MLP neurons of a small language model. Each row is named by its layer, matrix (down: output weights) and neuron, and shows model dimensions 32-127. Each number is 500 + 40 x the weight over its row's rms, rounded and kept within 0 to 999. Numbers have three digits each.
After each neuron's rows, "fires before" lists the tokens most often just after its 100 highest values on Wikipedia text that the model never trained on.

L8.down961:472486469454529509468510539488544528519489470508492466561465558510513474522491552548536488541504515540498529516516545501550469533490409526523438519555514556536487462540567472466529470468587495533476491445532497459486512462535510559510496465491390492514514509491528481453519495554546524468
fires before: "8", "5", "3", "1", "4"

L8.down1001:541533494508499538469427502517452547502483498517471499481520495453461499518534579456501539492540476560548472422492445455444536445521486503493513556501511575532535551468495504505494539461430452491569534438507594512462506483482484518530461519417488463459479470520532524498445539476451517553
fires before: "20", "19"

L8.down240:458522487540472594515519545491457511510481507448500493472459462497487487521498476574582461554476496483476462520533518469522491488527432539496520455546437499541499496461481505495560592585536541519486418586431494494553511471535512431485521523457468467486428526567431532519458472474461534504
fires before: "1", "5", "7", "3", "8", "6"

L2.down1154:505557542488507537499433547462502459391469482482487514507559516546476532469535494538422486525479504506500468469475483472549548507525531471436458507487503568466503471478496494603516424523511466501553541401499487536553475524613471531598460495476499510374506465471528517536550596500473453478
fires before: " ", " |"

L2.down644:485489519449586589503440524522464473480561579491461496506547537446492515512496556452446481482531496502525503488489483489520557486455519501504507419518474472410535514557437485419492489505524520560516523521548538531472533478479581519484422540518397521569500589474489416456517481461497495520
fires before: " |", " (", " and"

L3.down456:519498546496546530516492483494456475417496484476515523458528453428521507456511475519470564516541506512500527493518554502438490478433447502517539505451504521532491501493573500557495558444485511507482486520528527537488477460537495491501506551462527446399531564517575502502440522435505577512
fires before: ",", "19", "20", "07", "18", "10"

L2.down890:498606526497472544559469510536508576489477477473467439508543438470485547445519493484546526470493479480523481472492442454461542398502450510496530417439499569495526574465490424537525480505520455492526512506468551515511517494473426398477469453510454520499554469503498470573572529486439523526
fires before: "-", " |"

L8.down856:461497499497511577516457525494525406484456521577505457431457423542488479442469540593494496412474539527500461492521507475557480536466508483457529506526544480493530491477504526545461590493488429396490521497426499502503494567430471514459526476533464480493529438462486499538516511490508448479
fires before: "0", "16", "32", "21", "24"

L8.down140:464473555432468530527511565559515578433480414530560544493572532561509548476537529486536500494481551533413474522456557503530557506530444495518503481476465481503499396478487509533522495434590488481445521451540482527474479496520529551528487472516496547559514429474548491433498506506501525584
fires before: " |"

L7.down647:511439545478506487481386503520484502471493556465504512438446599491494610488512505422433436481548513507540565528495547516551481518495514512510459528495497527477552471521474588506564560481482531494493494496507521544553531509472560542475521563474425512510510498533483543480408477526506604498
fires before: "\n", "|", " |", ":", " |\n"

L7.down45:455490476487472438476496452492493404500545457443497432560515453525520448498493470564488504553450508590460516475490500447523514548478386601456487524422548511473472554437458476475486508477466470524518489506451486439531545588504475509540515531525523527557546430456480486472523455507380456582
fires before: "20", "19", "21", "22"

L2.down424:506470457448551535412437509459501494413538478433476433481534555526487522463510599551490476490480569460477431523488501486550457555512500503489531549533521485449535530569495528513470493526492542528512472544479493449495575454545472462502413520523472479367491458570467523476524515484485500497
fires before: " |", "–", ";", " |\n"

L2.down839:533498522584528475461550523485462486513490447486445449440478486609484511534514473504490463469487517499501538497482450547468472490462468461478490489535450440527525469497502487523438571551530466551526477521520442512503495486507535470532512407521512471561545548542453522522555386542518498440
fires before: " |"

L8.down702:496582574439478510534480535523491486479477563541495428485451495475480547443545432506459489432490463526476509494438517432493550523499448504443539475528493559525490509462504531533469466481464475474515513516464443513519561563486503453568518493489541535474534459509551542528508495589543446435
fires before: "%", "0", "."

L2.down1142:519494542531439481432442458521511489503519552487514510517462584488495511583477442571487477491525480479464543419514528498496553566496573522390537467476481574474502495472427526491450468510489411522528543416553505507490495498538512509597505516490518412528416460566492453457528544456462490466
fires before: " |", " ", " |\n"

L2.down1234:457464460505485460526480503540433566501474409491440468491520465492470533528516500444508539463508473514491471535489472482505509480470513535501542484518474556453494484459508454493486521526518500493403468524499606478486546507480467426537524464503507551488560433498437479453528510546561491517
fires before: "-", "|", " Bro"

L3.down540:532473485528563453427492457472431445412495492506475462511522549467458538514467472477476492462528519444532508550494536507464512471498523527515549461527486543559513402488471448472491502558493507496542529497501500538568518462493552473522501515473529536476533497492530421527494493532537473485
fires before: " ", " Party", " |", " Date", " Total", " Sheet"

L8.down160:449454515506520446489575478513518548497449473502507509566562526386454501484469509455465463517461498506497550476522563579500521523491545523515572495484521549467555517496474377457497532422463470494483533528571475513471474424493510499453476478408522479458553506482389553515490493478527531515
fires before: " |", "1", "(s", ";"

L8.down685:480487380526443464556478509506552556477521484548537459420506497559497535495482408545520525577446502542511516467485494480448492475581521489491455528438448476553452502526462489432528505515504512523385519521535524522534486501468479435462464549502484498471463530555480453522475407462500512461
fires before: "|"

L8.down410:510551513542498545452429537494518543489498490477518478462415539531481530485472504488534453533516537539511426506558491530438516491474485528490483552454485484475479451448476465483422436524536508540452447562539496447530476471522481535488539459501457466511491494546507495559583564519469558463
fires before: " ", ")", "),", " (", ",", "\n"

L3.down299:528490498550519528473529541450457482490476525607446512470473568508531502486556446498438473498492460534491463447546519547601472558502490502512489566534484484470448481469491506418474520574540550478452511514560499467550518482558539567503419477470520429528566473555547518564465483468398580476
fires before: " ", ","

L7.down1101:476443525585490491475453465536456508477507468465486607548382508519485499498463533464487495516511503511450534415483450502449465520517546480492496518570459553530528552579524520466448552562442624532508472520494495478510483433510508527565505579524523542508518540527511435483482479515512532501
fires before: ",", " as", ".", "-", " and", ";"

L7.down135:449547452519494473596431493470551439564477437472564586506580536525503503521447503532510489459544447563494494513468597491452475496511486538459480527494493473440532567543465467492576451522490499478473549479504475451603519438444491539548562522482550519556489534497462461500417486500483446484
fires before: " |", "20", " |\n", "1", "10"

L2.down452:487506510496561443523480513528452444548573515522493517483467481475499492478530508494525512576538443524488510498446536547574536523498484491464472521514539506530491505437441498504442515566465493479521490505570531529604482525491530541562513507478475551514496409513497496425445527570485523538
fires before: " |", " ", "0", "1"

L7.down748:488532583537409508470536563466473513408417537493454539496509439491525589492556426395491510510475464576490470458529506541547541519536482485546513513466456512487503513486495504506481611553552521462578515535495529406566528510458534502462504537463505462505464476525577523500455546493565515496
fires before: " ", " the", "19", " Top"

L8.down282:480515542483576466488534523485517524524482568497456549522467481422489531464541478495475486522541513497480501510381485392521507511499500557406422535551539457563476516515528475445461488450499552524576542524446455472530513465543508525556503521485473480519475477509479524397451484488529547476
fires before: "4", "6", "7", "5", "th", "95"

L8.down103:473473476515465519471511463580540448501472425496503536495520456566474466511481515556488468524444512575430503551519485531498581540557466498472453492531407454482481431546499537509468478471543508466529526496502479526484473461443494501442427448509563489507488531526452452488531530497504514501
fires before: " |"

L2.down948:468472535466523493479468546455446447459512515498544504513478538478514496525528428515504532538560459552542519477480458477463431489500518521523534457540530575512571581476490461441519568523473547444549482453464503548496508525541534485521486455480509460496498537401530495440528518480429550542
fires before: " of", " in", "ed"

L7.down177:553540511447522536475535419495401421506533527470519553484635502506533442562447511507524482474505570519487472563517450518477526497482526516480522525583483482426417514355485427530517486467509563497483519483483542503493510577544493495582477617440521544469541535475538532472504506441539508537
fires before: " |", ";", "4", "98", "3", "99"

L7.down715:494451498617528515506491530545450562454473480474426556498442508482485528427445473551430483500448548467469491470462501421489505476546538543543536524523473517528472437535562504503496578478496579494513480496504541476476568468483548495533477471475505531554508530543471519506502522484466519514
fires before: ".", ".,", " |", ".)"

L2.down127:484465484534456449490562490417547540537467513533504571540462484449454518515491493518544493525421420445459580505538569474521495528488488537506481479453506496484493503519529457541431549514525538560500594460537469547492483517542503512489498456518393538484482483531507553534584487444550536556
fires before: "1", "2", "0", "h"

L3.down143:461556493451473468518435496455480460464535514538502515473438561473487494462546503547431407438528519489495550538425534515529522529441556532466501493506522523512496572495519461538443431565458435556503566497482454539436509443492429468479542465523496462496504554476475484511511459453466474512
fires before: " |", " |\n", " W", " No"

L2.down800:498460433527539440540425486477416547441495477559515440487540507495478449479493503509526502468505518533409453480571541505521495514496547523454499503548485561485460506501388473477555525544451438511514561536505520491471508585489572471498449452529500533445504521451453388485523590491421527486
fires before: " |", "|", " |\n"

L3.down1150:471548545508505514532540540419512478488447471421469443431483503512539491561555441567478593524564481490460491544516491495497503503487494526463409496505489519442521525544437463476500488508502537533494536460548519488500490431503476503448475525503481505506512470578513448446486505528447523425
fires before: " |", " |\n", " ", "0", "%"

L3.down561:520556444524523453528487488501452544558526540485507525512539458562447513517536527401459572505499449519517500481597509486444564468466548514427530437466417487435494529558538436514412474509511560522457511524493500482590511489484502424491504523590515469475483553480512438487501529520475516488
fires before: "|", "|---|---|---|---|---|---|---|---|---|\n"

L8.down1009:486547464520512502496516549524501509455549454447473485516484492480566498573575509540400536607480599540459504518481518547488533454491478519521545443553518438493546505482430455522487354409468475524471487512404479533497449554519467518518550513447502465522530453376485489490494503555549489487
fires before: ".", ",", ".\n\n", " to", ".\n", ".,"

L3.down961:431623493497552503479502498538528515491506572470532477474535457462540460549524589427464435535455503494504462513427403458512515511498451539508527512561514488414505523547550486497553497539522540556475490526554498460540508539567514575460459485542468538485450560561553539396444528518490484488
fires before: " |", " |\n"

L2.down250:448476599516483488496486558474499467470504478471462481506515460468450525467525500494368498501423493498481604473460512547538486530480518556523452512463491520496434529553486462533505566476523580515567432519528445515461520454423577437499497513507485506497523549477486518469493421478511531468
fires before: ";", " |", " ", " |\n", "–"

L8.down977:448538496498468469478486570481368551405460486498502556441554558521526500473526484451539456542489510438446406494542498558533503477573433512537558582472505432525493419525532471525487474441504475419492493388475529507486518500485510487488540458516527507500493519471520506560527432620570532486
fires before: ")", ");", ")\n", "):"

L8.down836:467511508508459540538490469570457457498410584488497527532519421431488516557499497526536456423461490528455514496539435484430497471506527535469541471534500436501492475487517467478558504518433527422491573535545576500463546492554527431455481414537529581535477496537507476473507506535445487493
fires before: ".", "%", "′", " |"

L8.down239:446536398511570544449560488478530404480519569492469450535446501505461528528551520494451459521467471478562499481496561521493514505480499527477504488554459430509440539428485434433482531537554493487513517543497579512493565532569534516544488512573575536460464539493528549428477426515510500424
fires before: ":", " |", ".", " "

L7.down83:524502458526460478539528463454527477442439426535513505487516511430476475464446531501477538536454537523364544502574479479519501462550506446484462576525595464464492528501543504521494517435558476480474471414440516466468552458461503513520500525513515549499508491502491486409488469415543510551
fires before: " |", "0", "2", "1", " "

L8.down778:489486522584436478412483497499522520489559577579420492474477490379415488503497492509535573521531436486546437439542429507494529517520473538556473503540510562467523559571501461514425584531511574583444522545503479562549527528545507543476458475454581458560536575429434452458539536471467428482
fires before: ",", ".", ".\n\n", " in", " ("

L7.down150:533493586472454441519460430557491449567545517474537505521563479511484525447489497492459479484521504408528527504484472470508489488507529503515462446517479472531486472451543446531489526457499572498490541488428546472552515461485532578564518497484483554424524504525534468511483502527518530492
fires before: " |", " |\n", ";", "."

L7.down1120:465473476547456468544499498479532520453478535539499533564447445500483532538589460480487534400486421454533444514508562510535502550485561505519518490448531497568459566468423426585564534482561546554549510490515516450479494438525454494505431536459508558405450445442379565536494577484520483549
fires before: "2", "3", "1", "4", " the", "0"

L3.down663:491471484532440444516510514527504509504584466512404522469514532506511578436508523501501548483522460533493443485512508496501571512519450451442490517495467536529518508503465489499483499534568472500550465539537472462590536414537515517482438513488442510494477480477569473517491475426505450508
fires before: " |", " ", " |\n"

L8.down1210:463488491491510476494551476505558463496467404492524491492550487521524525512482453540397431514479565548492528427422528495516524425496512482525538578538459525572558530485529511519566609529474488506518464528525497468471526490517543446473469527488441475493490511438481537426571456500501460497
fires before: " |", " |\n", " "

L3.down274:433541510461515458546533492514428447528516509490503580494477493524491515535439497480516472458519531524501492497431490580456452529515535499534503551492474573482468489488441535529555457497465470500478441442482524566407472525439530527493403522471537501535533491459485444490552573445472541584
fires before: " |", " |\n"

L3.down1095:443624535503512555491496496512483518472516464506528556554506544472499497462432490552513538476515486499519498502479509475518540447505444480546567546508544518521478468564507515536521546484564473525513487543518509539455541472468524513510447495503479543491447509457623511491499513483470553483
fires before: " |", " ", " Spartak", " |\n"

L3.down1184:543552498497493501574476437475457504423508506493433342534491506510434493476464572500436461513533515497494504507512505476521417474533520441481475553530443524529495526424507511518553432523496543546531485511557506464537548476482574441499493510515494496502488489441469476491517533503493553552
fires before: " |", " ", " |\n", "|"

L7.down675:537567496489453554523462428503559517518427472497459482452499461503498470497483495494543467519511486511481486512577578518438508552492434440488405444438490538491504471489458478465508445504484456505467630481532429462496536502533469493517554545539523499479501497569536529448553524528459525542
fires before: " by", " in", "v", " at", " on"

L7.down682:529457499452404482457535516519558422569430513473505562532493534482467467480562465493495531555452496545505446489474433377528515513535529495486537549477553494497479482514499476537573515444460512459506491472428530457561516479499514519466495508405562518534442501469463543502503504541499500430
fires before: "20", "6", "5"

L8.down1000:441532450473531478545529472493535438503458535526489501451516490463411488549514446512486566477435580570488466461582542444539526536584482500464488511506500472490453504489477494486467460443446479462536531520569439513459475460513470469449529476514527482497504475541562494492491492466473504495
fires before: " |", ";", " was"

L8.down602:444520503525479515473582619546439500423463496516491457436506529469482524536544461479525515519496510518498386538503460531516464504515473502474529503440482488508543441504524481562422442487505525442512515461533465519487436519458461461455544488542546496464500503504493417454523485525497469522
fires before: ")\n", ")", " |\n", ")\n\n", ");", "|"

L8.down303:525533462526444451434536518498472438497492541475504576542496491496503520530477476511514599495508530530529518475516406517501510550555506407533545527511534530477542453527548491488511540500526445483469520516476526473567472512402468517488502495472512468523479483473503569544434474498502488478
fires before: "8", "0", "5", "7", "2", "9"

L7.down683:568480556494474481453515391526494446525529514542525464533502509396490469496496568525477486473491474461503450543542522553520500521450539408536504526448549463539505576549431434517530518511499533517492503500508444507606537461474494512425461521497548521591552484520545463516486554471515465534
fires before: "20", "19", " "

L7.down1022:492403435458472525531405522429525475529552537561562431522462506504432479539533457510449522393506512483477506520393443455530513519501526470465504467517484531509558444549428439499561425530496510485461478548453527524565446544516526504475494531546498463491488499508538489569512472544539520570
fires before: "0", "1"

L7.down342:534528498519429470512524490459485464540528609471537472486509488539461486490446439556449489496528585460547428416478519562526517541530531529503509550502399496496529461425499534540471493541543515551487511500504400449475387501555476518442511496459415451479525563503544510548486503457435409457
fires before: "0", "1", ".", "2", "-", "4"

L7.down525:411558479501490511461487533472425486528455536522496489448499515486639520451521431579476541473515509467522464440525549567476542464419554482469470511529469487511530592467521483508513512496561483487418468543489496493525563490503504571580533463507539456532486442565535548466474488503513532490
fires before: " |", " |\n", ".", " ", ")\n\n"

L3.down1222:521461524410517485471540482508474543456536468507506494471506469453526571523547489485453533554423510436565455495465521478490439583525499546502490509559525492507500457595510468429541487528520522482528458480521433505546485502400481528485555458478531470522528500467490528480431477478461556476
fires before: "0", "1", "3", "2", "6"

L2.down900:493542497444576479436385479589472469472492545553636514431448458486429566489460512421449521507532408543498443515536486473517493494485515480564450532506463453456478499520500533523585476514448530451544573502594506513509452514437481554566572506518575455522491472518519510545455467538488536533
fires before: " ", " |", " X"

L7.down653:511505577476495486593477559559496477506477518456484505571523507459569535501521431443570496546448514470521483469523516524486433520603479466531489464444510464472539520533577527434491429513499510471558488510529568516521473557436471515518483500478468539586429559499493471525498454443519530478
fires before: "10", "9", "8", "7", "12", "11"

L8.down487:551522462477491497429457432475470493448498496455447474496494579475522502487499559510455496459585564506506509466544530585504576456516544591486514568493512561588569525454530512561455518514527505440549449469508494366489453448484546441557500528515482439467479461459509516511514489530576444465
fires before: " ", " |", "–", " to"

L2.down196:467550438545530493472492536477556555508494580562475460524456547520524543474424423530491463542567437506554507492512513504514499494515577497484441494480478452541505464478472564454530464517525516465476540509461473391569541526481534532484493440536419452403464511474465488490470458450428535472
fires before: "|", " |"

L8.down663:523538530484568491454508475486486405508470452488487485475589507467546524515488484471467485461587522514499503535556547528549409458504495499532497512494420544472517512438514569509511444441559498469412502470498561493461545447457578559488484493563479523532513486505451515461545519486467512523
fires before: " |", "'s", " |\n", "(s", ":", ";"

L7.down66:453429470426474448522524449534491442550499482543577517588506503539483511528478505431541483425408504484448525534583497521528485475491480540489493512511557483535517558507555496549504613499510457411471483507475452528497511524514504449489454492406493519503559442474498527563556565492496481518
fires before: "20", " the", "10", " it", "00", "0"

L8.down817:528488437467446514510493504566512444518419539553468527477519447528540470544447527541443491504461476529499413463504528455491489523534449438524494529499461462426512451519474466551472620512514466414508541438522517544482500455489530554468498486546571435473499485439487496433533519440458477563
fires before: "\n", "\n\n", ".\n\n"

L8.down493:465484455505500560540532471442501429480459534443508442502506471501430523499499494564501563563460500508513454570496515554477470495493495468477536526434415472451552556536486489485462551507455423469526504529456437504529442555468453421434560490514597512521531496521522528575459484461539496489
fires before: "4", "8", "2", "9", "3"

L8.down83:488492564441477482510556529509541510491511507552475509447553479510529472500458423551482502537486518513487452425545472484531510400490435474534450586495509486476536521543507512500515639510501499513503552489553517447509476534478566454499483483552509563518553462546481469469516531519514469499
fires before: " |", " |\n", " ("

L2.down228:451470489519564486519493464534502560465447536501555645537465544542458496473512510507463508469508475547516498498513533502470437511509519492486510494482489514541517495582546479452504538462440499491472481479530464520495513461546440519480493472433487524540494502539529499501449424497513446527
fires before: " |", "%", ")", " ", " |\n", " cm"

L2.down982:493454446553553508540453611510524448500508417484472492456491567484570515462547441552518523573491474545478471490496458460547549517557484492457533560446486547518528449445483513532535478514475514507478530477546514586512496565566477499535476515461488584431471389484476425438511531468454487505
fires before: " |", " ", " A"

L8.down225:470483479529508546553507460540510460462425557514440538512534543487566483498561534415506452542438519460513547492489492478456493594502421485499524485463467439437522460508413501467566428488479474423530532493493471541495530493511475429489525471487530448596502515444513461460537473559508556527
fires before: ",", ".", ".\n\n", " in", " on", "),"

L2.down448:485510460515461522526499476449508511499517532499484458551443488446575522546452525498542476447450499540481520522478548429530487490530552422533587526459567520492534558403543487514462480542466540496440582448426420436543524489462543589493527505518562499391498502455471499544483559519568507540
fires before: "1", "2", ";", "0", "3", " |"

L7.down817:447506505506523528538446511532535474536505585499497596462483503514464548469470514550551478535496479489515429502585512501555552458495586433521499501555488473556514441461502440466553481524563522457475476481500542463509509509519495568512524520516511519514517456576502474445462496563503508451
fires before: " |", " ", "°N", " is", ")"

L8.down1036:519515511485501470556511542478489429507470604484472498481491545480457491447440465541468516575499543504465557509492468450471529510572520489542523474529505519548483457465556538483529442517499537521564540490536514483479572495513457509481472500459513544484539504447510464567488561501540495483
fires before: "."

L3.down472:530533517506532536462524472554416427546572541527460543553435524475502395517506492476610546488504475467481491434525415512544543457475532476476512476541548508475562456530487551527508486497453530491516448493531520533489523463420530496473472502462589570497502414525489457439536537484519500500
fires before: " |", " |\n", ".", " "

L3.down512:541572571556529481519548525443517435467498525482479531451491506481588480496550458458454550494516490522507485484439456472466510460526492472387460507521494548467524470528493424523477485505504502556542548537524512481500546401537470504500504506524501479555496502515495465482468504461468523465
fires before: " |", " ", " |\n"

L8.down1143:514566473521433549550542458508509593460474571544466466513452497471414539482512480457470581556491501417497417487489472555493524537449443497520459502497471514505463507523550544507515512501494529507460507531481484502521500490509498504493566464475474523495493506545511542535514567493468473532
fires before: "|", "-"

L8.down439:499520529478427518571468420510520509518632543485529553563493479485508497540460447539506556498479548573481476474480470567491511506427526565503444469466485550494506515507550468491512458480456527543509472473463480486488437514512567512473586553580455520508487539471420523527501546540500507483
fires before: "|", "-"

L2.down368:524417512447458505536492521497487531460525482531483560471512476485505393483494459481553522561556498501551537506552464523490557532539457466501508446478529443544477476494463501509517500481486455474524520475533450548471496445541519517549506579470464505458574457533466521537478481576549527568
fires before: ".", " |", " (", "–", " |\n", "0"

L2.down1153:513512440545521501462531506503476481474484545474582490496523521497549497459405475472436450455444500485522541556490528474566461564489523435443463515477463479567475501492456550479482625473492495522497540480530479455534491542481492483454476484502534469450536500534460538528547502430429498494
fires before: " |", ";", ","

L3.down580:439504510475427502508455503502479484470507515527519533488582521508573529501560425539577541497465541569546496450585463550489513391523479488519467500478455501491544461487501497500460494517476488542530516408490518459451487599472519466479532516507495520514529482533409546547508539525549585455
fires before: " |", " ", "4", "5", "8", "6"

L2.down933:541475469487542506467451507525517491462439490510506497485535562479516463517458481510559518519573490570481545505443492480520531505550499508395556526525498632507479487500462387528508492546515458446440492509495537530553501497549507523535484549446439488455481501495540455448522554481552463468
fires before: " |", " ", " |\n"

L3.down1154:516514590476615581448521437544562409488461496512464472480508506464571571538553509565584513506488555558512475510498507434534498465530546485497408512527498517469529451487461498529521464488477500538471552438494479468545443571511494443582426557459514503495472480574507461573543488511499527472
fires before: " |", "0", "+", "1"

L7.down448:534482531525451549518479556462489469412459551513429591431427525535455487565512449511557500459484468564521552541442561467434566473480512526504569471481542511567488577520517497541495560504492411553481487560498439497478530494553484529424546496586549543523488533509448443497541517488524528521
fires before: "0", " Female", "02", "50", " Male"

L3.down163:525455567482443488435479562471557530484500538499512511458483502469463562397562511497539514475525575493512558560457526461475464495470585542504526469545573485460486529484546480487485523468475445477548491456519503479436575471535452505552490499546469576498488602481541486544497525452473524574
fires before: " |", "|", ":", " |\n", " ("

L8.down862:525489470483456539524472456549492509497552396437467529505462461465430484490500518496534547478501515610456499534586530492550512501503491487501538397552523546579475554469407491519452589547492544491527481488571526457490520532542531503496520504561503515492513561467541490471478510499476491512
fires before: " ", " January", "93", "94"

L7.down1038:444521551549439529523542551543476506473460539510545511391542525466529492499559502433523529528456539487520419534490548584499506511530431492442478558510473480438510433471457462554512468525459462385482525535477550457469522457449449485484546454573496520479449529549492475498587425524513487526
fires before: ")", "),"

L8.down640:496446523494530460467526468588546493526498386570459469455495440545507542498556466527461441501448456530486477517444475468539552478571456478572537534431489478523504474527469508549453548432606444464506453478497483462476491495529492401459511469467601459473497512498503536469472516561471432547
fires before: "\n", "\n\n", ","

L8.down247:505485477491501582501572496487526459474496537562475505461510461605511552433445533557543522562495480459493504497467480555470461601517538488456526510531472527451469487519498496456538510491562482443478487513513417447469490461478482485498512506489396489459467470512463552511494494396437515481
fires before: "|", "7", "Group"

L8.down863:489441561530473408518468449456485430528524370498551533494472476448485541500536497504489492556485497504484525541466497479454413458485510559530515466424539522450494504466512506490530480552486401489504516495503535506477530514537495498569530539524468544518553585406536493537559436509524458523
fires before: "20", " |"

L7.down684:507504542463479469536458465439460496512478484540509511514550455508520530564519532445459429526536476537459447531506551474488494489472529474567535481467543482531495469510527439536460495468469483544546438450524552553455518472564537482492544517496553498485522538472533525510493452558475515512
fires before: "20", "19"

L3.down313:475530464450497525491504525545460455506467514480547508520487545469556510576450486483477511546441531493462534494524440512515566519511455580547479483455483537491548386451414486522457460594528572525456526505496523529522549541481430518564476518464504508538519577524434465429568549530518485564
fires before: "-", "|", " -", " "

L3.down145:456467512497538514455462554443424505463498449490574494530523524490492498492533441424541526465510482501393465498511446526453446456537428490504531562451563443442514521559475534438511479462513589460428530557530533515483542491543455430531499510428527510499427475509486484412476492471498521494
fires before: " |", ";", ".\n\n", " in", " season", ","

L2.down167:466448529459524529468487437444591493531547442562539520452448505552536434526525452529483440493504465464467465434470444462470521469493482462473502546465479491525539498479474527488552543534468470522465442561470489494520481543592450515538473496489560490591475473522473527493477449481436545489
fires before: " |", "0", " |\n", " ", "1"

L7.down57:491491489478492498510574459427475476460595503540465460404479603501517470400469506478443470493533468469438532498461466516483470483467516560486502522617538455531468463430557485513481529513509499509462538477527442475510419451481471529513565503504465531531529515501497477420560467557417577492
fires before: "23", "26", "25", "24", "28", "22"

L8.down513:472504478515507559461491391552467475489526518539502534551452511483483484534505431524513536447539496509473459513518512465493590501487492449495486508448477571550531490496479545490453541519468527442529502522487492499527545511493434601488508483466512573530494501507468511426509514545522492526
fires before: " ", ".", "–", "19"